Weights of a small GPT-style language model, trained from scratch on English Wikipedia.
Size: 12 layers, 5.93M parameters.
MLP neurons of a small language model. Each row is named by its layer, matrix (up: input weights) and neuron, and shows model dimensions 32-159. Each number is 128 + 32 x the weight over its row's rms, rounded and kept within 0 to 255. Numbers have three digits each.
After each neuron's rows, "fires in" lists the words (lower case) most often at its 100 highest values on Wikipedia text that the model never trained on. A number after a token or word is its count.

L3.up419:102108162170166120106144115135123135138095145143182196118120081166178143135124105108183129214119104126094154198146181127141173138112150156130160129139096160158116082115139112127110097133136129151130126156119155144150107071149109080096137129152136136125120155122131095149151037141136082099138139071152113105054155155091126097138105175113124146148125086163121122119106112129094185072055
fires in: "and" 82, "of" 6

L9.up673:147170105155173096100126164144109088138059131096131114134196124135166080133129147128129146166112107164098123156157146099104077160086111149139128083095138184130118082092127133118146079168116134126167166136099145122169089124114128121112161087130088113148141114125097151080115080137184136113119119071153138108176157180101077170158135156125139197148079134138152176107127141212146141152107
fires in: "and" 37, "or" 21, "since" 9, "with" 6, "as" 5, "until" 4

L3.up680:134152106132174080155127117185165150144055140113073142159135120132117165146098140145122088139162137144176110123158140136125191112102101097146132132065134105148051117179121142102108187141228183140148148063090094125096106115089191159123117110170086165057138097099155135055099141114145124108112106191155103116109127136093117125123118164141153141124105100118117163165116121123163136126112
fires in: "was" 35, "is" 12, "became" 8, "become" 6, "has" 6

L6.up538:122203104160146133186161170146203109131075118128059114114162184102147106139094153131143166165119103093147064145113118154107104138073157084107117102129188079151115110115104159160136167137135128109086128127148152129107133092111113123128103066133094092079171156158200111106095133169156177164109058188122133108142130194115054178154040112149177121139108122140121132122130131166103172068110
fires in: "as" 40, "an" 35, "not" 4

L8.up560:132200082103155192124049130152125070126106130079136113139103131132134143111078149089149128143096155122126124130134117140132125089122176170102137125126144116182098129093130112119104110083120146097139122110123156120139162124071117123164122109191087186151120169118137127163145139169107115095104175141121161147106102081147073134175166150135099152172098088155165112192111149130107093160159
fires in: "to" 15, "before" 11, "t" 10, "after" 9, "get" 5

L3.up547:089154135115172096140068161205173150157151142104102141154162080107105135120123176133143093146150153128136178103179147106156136085118173155114124070130167136100144083077164170045150139096122129165131128157140117064115105143064210097136127114084133130146191171116049099136129087106105096123113102131103110118174159144086125086132175168132126172125116155165087171103103151129103115124157
fires in: "by" 54, "according" 15, "the" 7, "director" 6

L3.up76:132166104172144148150146130102122065165157094124026140069108136120089145111111135124141125165186188086124139155160126108138078078097081139124123110126125135129096126068116137152138106142097126159086133147118131134120117139130198120145130125132117115120134131148114138164143146168144123099092203157116126139111130193111113224143110105109143124138087130148094180176189158149085126164101
fires in: "this" 52, "one" 24, "each" 12, "a" 4

L8.up230:139158132070175127133123140134139084161110151102103146133174113121164111116085168141147115173145153115101141099153137142141195162093111114121146114125164129199105120098128088132074160105132141096149096144123155127149101111126168113134071150110147107112155161077153125115083075155156133137082161059123121164115169145056115123148101159102188121128174060126103150167100141125055105120162
fires in: "and" 47, "with" 9, "or" 6, "are" 5

L9.up729:116138131130117127106170148135132087164146112064077138127150160120163148126108128192150107102063089146142076131125136133117145087156133121156081101109196145175174155082099140100064126113111159109124133123139152119096187137117200098138121146132096120126154099125145197142104031174163095130166149120184114119114117126188073121179138101081137137162115151145156104167086103120140142120128
fires in: "had" 34, "have" 23, "after" 11, "southern" 10, "has" 5

L6.up23:113147132156147137154112083158140062175158162136108078104151141155095105107145118114125106153087128112150116114097137164130099043140159143141145114172149102133170132118144130079115143109225107120124112132118139106083113061063111154153079081136118135180133193117126152122115093117159094162083170174161084090162107096095188083126124206097165154153112127143096057132135140147123095074083
fires in: "that" 55, "following" 10, "come" 5, "form" 4

L2.up512:147193081143116166113075092191105088227090093109132047074124108157100116097093130100120144093138092119141153128159156135112177096139139114115089094165159105141095103112087136122085164104171160150107113155169167127129200148127151136128132108084153141158119157085128156112135074128133141151125168166115104126158171178114107128123106147124114123154084154148104076123083144152138130158087
fires in: "which" 38, "that" 34, "along" 9, "because" 7

L3.up348:113151069138128148151120114095138111145098147077126065095098194134120143105097127131121170188140119132128110157156146127121112081104116177078095126155183163095135060140106124186135141063135085157138159132085089134144144117073117129113084142137069125058144154129161167171144088202128106160105193121065114118095064177148059161136166118098138141182091131141107123130110128128120151112038
fires in: "to" 54, "a" 15

L6.up509:157200130109085110130089059160117142118146133153123111058091220146073130037131155173161127110118156140190142116115136136110123125086113170096178121101126129138093093067126129155122197120173105182155131170147123103132123097126103137152097145087101098111132140080095119141163140163048136094094152147159115109170160160122143144101117133142151173117146126130086171183142129093118110151154
fires in: "at" 80, "south" 6, "north" 5

L9.up519:137120119152165109157134141111157149173122096091129113092133121116178168074152110092125140108092143117166104163132162170119123079041100123060150118147101153184158104150026166111119150115116142155059147134097126192140167144073109121136133030146068165082157175136134162153170092171118099083101140144097115121087129140077074185108105111151144155113143149105074140156075115150120097134112
fires in: "the" 26, "s" 6, "all" 6, "a" 6, "their" 4, "his" 4

L3.up248:106180138177118115079135108111100121204136143169131180106121136116127144113124141091206132106168116177167195139124097148146170089098136119150100084151115108153050096118138133100109105179102155156104156183111118064108166140177163115149134133109107120109120133101113117071109117144149158142113116087136051116080140163141101159119095086160115168122150137170139043133142116070141135098203
fires in: "under" 18, "against" 18, "with" 9, "making" 7

L3.up411:130221126124040136093146103119092156166165127200125150088146138163096153074086153087196130139109160158111188121110126054142157084093136170137120094146121109151064093066119152087120123141196102171128146155143174091123122118084107147128118116124078145069152103113144122116125044161146156091106104111126088108126109145086140121112136137132170144150113141121076110186092134113176113057159
fires in: "by" 64, "at" 20, "under" 9

L9.up180:113145127132169137129145138111102141176127155152138125105166077106145082164131120151150135162102156075109128063190164174077156097084098124115146149087134128098136094087161143089146147094051151075100136109164164114118132163119143134128117167117105133093174137116178109134085112083123092150145167097113142139171112140122118176178104104172202107134061057145148190125129121125069120132132
fires in: "is" 35, "was" 18, "situation" 5

L6.up64:137085103082153134034115093174093092080090198105105093100117202101175129144125130150170168142089103153084117171149126107137104160161132175132092165115219166169088074097091148145103133085178096139133097128128125180134164128117117092171146158165082132130134167126140172110109147132158175133127186046112106124123096095142119177205133178147173163166116130107122105175107131149150137152140
fires in: "to" 27, "be" 20, "would" 8, "should" 6

L3.up482:120156141164152161148162141154111092207104101115128171121180135130074129073104155119106167112194093145142116088092131126123173157113117114129096096103121138152113122062119155113203129116152139170114093173075128112090179111152139107123124119063142157120113144133139153070110110149089046116122152121097130115156118146171113182187117157136136144151040134144133091139130136170096195153102
fires in: "that" 43, "members" 5, "year" 5, "because" 4, "november" 4, "when" 4

L6.up211:125171046102128137128104107111062106155081119117144110090102094140106134112114054156136083179138114126126109122165201133115125209102080095107094122109122130100132086173095126177119144071176143114128095148112163086088066084087059139119088130114122143111166149096148127082108185122152093096096136146172115134140162120138107179170118105129142167174150168143184146140057174173137077203109
fires in: "was" 39, "until" 14, "be" 9, "been" 6, "as" 4

L3.up738:116194073129164075142127161139088074101118127105090145088166069116060157071070161101161133183138163104129163126171172111153114078090144105135112114122109135182123105137167132045055138148142214147135117114147139116044161128155145125099178129154145168184104107099170083081135155129137169091112107140143131096147087153119080159116180172128165163149086129129149151162075133144115120137153
fires in: "on" 18, "with" 13, "under" 11, "after" 7, "other" 6, "for" 5

L3.up565:121147102155174066102114128154136173170102118077063180183121055127142084137149164125126127124146122086143161151154113115154121130136120163129174091132141069112162117148164132088129142128135103107175140140168135104088101128093136108126125098103099199134157177114154106119141130128176128118094048178109145112086141149073174111170175186162126174157106043160100105090112140082094120123184
fires in: "of" 48, "according" 11, "hold" 5

L3.up351:135167064142098111125093132147175070173124151104092122170155119130099087130080184135120127081157110149148166113135164108092115173115158115128188108090156149113104133076156106115114190133201101067120116127174117092103094123128202183156107121107131192113176126112160078099108131112093129152077138145162132104182168151169173134110141156116132109132122068175135175134144120127129158126128
fires in: "was" 23, "is" 20, "became" 15, "been" 15, "be" 11, "become" 7

L3.up51:130181063123160092148164155195101213160149126124077133090097062150099161121103137151167106100138149087180144097117132100138109137133087158168097091137173102110183085149120156074094125130169149114164092156101123090083134148116121153130129105116096158119152131099138170141109107101103147110169111110141114126159145121119089111080149175137126148155127144116092059148081160119132138094168
fires in: "by" 36, "from" 13, "along" 10, "after" 8, "with" 5

L3.up679:143090129103158116093093109137138180126171162090077089111112133173181091103103142091142152081064125173109102143142152154082178102150091131108104114076171165113124123123099136091049130067118138143175171193154136150144108128081150097167128104118101140147110198100143157122113055129164094148063161142093069116117175177119129081135139162116105116141144081120101175199067128097128122185158
fires in: "and" 43, "s" 14, "had" 11, "have" 10, "its" 7, "of" 7

L2.up540:101110142161154090155196175138112182214135119074116149091141081139170133156095177095132131079205098154117146156193147158161149100144143142063152144093159131140165141140082126110135143190112134213135113181147137082113103106136124122090074119101097132135126174123144064118127063174140136078146094095136063118096128148085153099138104181141101140123130079137096120077159132140107087118118
fires in: "such" 29, "known" 21, "and" 15, "s" 9, "early" 8

L2.up466:107177113178144068156155096159139127123128141130127152057147165151142100134113131093171116105097099090135158109083152130161208083115207131121075109194148131127108113101093123074051126146119125136098095187152128158127192126139113156150138113080096149111084097129106145099066091095129116137158166156145093113164147126130022119164155106130154150139110175142132039184068153130158128129097
fires in: "after" 27, "before" 16, "due" 15, "where" 12, "until" 11, "because" 11

L8.up101:148205144166166107176069100141108120114195095094079125138103166137132087160051145112126140147130114144148160163138107141105114076085075151096152072184101081078142069118120148142128108139122164137083125176151165134122111094142087100172104105156139138150135114085181141106103093181092070151109152136147064129130094195071122111123078057228140174183105108128075108173091152118103123186165
fires in: "most" 18, "no" 15, "in" 8, "more" 6, "an" 4

L3.up67:126150103127063109063101131162119101223098150160137149091083112102145175150088192091131102135162114117127172139136108103089113078112160095140122104128171094168093102120120107111124152152163062119150151224120132071139122126097149145139096126078095158101173179133196108092099120151153120157118112128136089112108133130129140129119089122138123137152145074186126084108174119122170106184149
fires in: "by" 40, "be" 19, "under" 16, "been" 7, "against" 6

L6.up177:109175147115169111130135106171106118169108132136100156091137103080088121162049139084104148123140179132141133128108118114113134127122149141179123070151159070136140115082107128140113121143214103171119109123122221161089107151116106133140144092102089107144207083132154158122109181133137170130101105129093097104096134146071111171094057156158182128147114067115114184163146163234085108171173
fires in: "an" 53, "anomia" 6

L6.up99:105104173165155097173104155203149146070102157110092111094192138155192083095149162144144116142167113173091111123124136096152129123116117137070166068172151134093147078151188161126177091148114116108121098160155144147153138123037096105128064113107110125084100199089116189199115126150126161138097148140082080115088115150126145112135113143119124142154079118115109095131122142149110189091164
fires in: "no" 27, "came" 10, "to" 8, "promoted" 6

L8.up614:124175037157144105141164099118145126138147106070110096083158169160088148106138138115196130121122113156164148130096187126137126104089171149132130144078150127165141089088130121170098189091120147115089108137149177126115180072093165100111139105117130126130113181100137157116143083141158110079123169107171133107155136157140156179145124110139110104175098189138083203147093148151129085130114
fires in: "south" 16, "north" 12, "what" 10, "t" 6, "thought" 5, "west" 5

L3.up754:092176053114152160115084134184100152139136122071120106094146094147105133059115146158163127142074156134195186099141137117176174108132113109149104064112153157116123094108187128090092137116127184085139076190159173171064118134089133109124169111114128172143139145069158133119154110108165151122118111105087065115187166132100073048139152127110125133136112165182145119154060143122116122162179
fires in: "during" 24, "after" 22, "with" 14, "until" 11, "for" 9, "before" 5

L2.up721:129217135145134129136070136201142191234109128070144170090105148135125141081137123151105091113114165154089150167142155046130138156078096087189098085142174109136122116090128134148136137101129117057144121167093149116136181124099134147141120123108107135083180127122155136123121116181101081151115154193143111149172153147152103145124090175133159107129124096147092072131060137148089144117097
fires in: "by" 54, "between" 22, "when" 7, "against" 5

L3.up328:115140108098100084115059159169093176127205119167102129107112119129133215092128164147171099142129131141159130147157163110126138193097092170111115117095162103127122105151184112170118090145149062108156154147106191083132153140123122093118098085126064215108092143160155065115143122137196117097163075062097165102077086161058099190125094132144109128127105083169104176130121147090127157165141
fires in: "of" 83

L2.up148:090126132127134113152162081107108134133138151112099124147085070177162129115098150078209122114128134152095144145193139162113198104141117181118130080150150105124105063145107128124151145130136136107138126232138092123125146075077178095142092091096118135096104130130121139112144090134123111123110060137131084081136167201052165126159116150154128108166124102129091068122132165112082155120119
fires in: "the" 40, "of" 9, "and" 8, "which" 5, "that" 5

L8.up405:125137181136170141149109161188111136148127105172092148147175174180153099185116122074144107126115148132089178126155144131125131045173115175102102101123157129129159041079095137140114096115149175120111158124127157048120083159066123142156085097145125109149096136126160138105145070159139138173090140135167085118079119089157196186112137128114153129118055081119124084154063147177142103109119
fires in: "there" 17, "also" 13, "that" 10, "of" 8, "following" 6, "centenary" 6

L2.up606:128114155134143061119098143117110143156133146103096173150102075125110177147122175110122121111149109106140137176226181179073169140122121159106166112119149129082171117130111118113125129119159170167133114187170199116105137127127083081123145107116133137116138164113088138057109067112110064131130035156141084120082158151103086089155104178118135136147145056134116107122130147159093143121118
fires in: "and" 100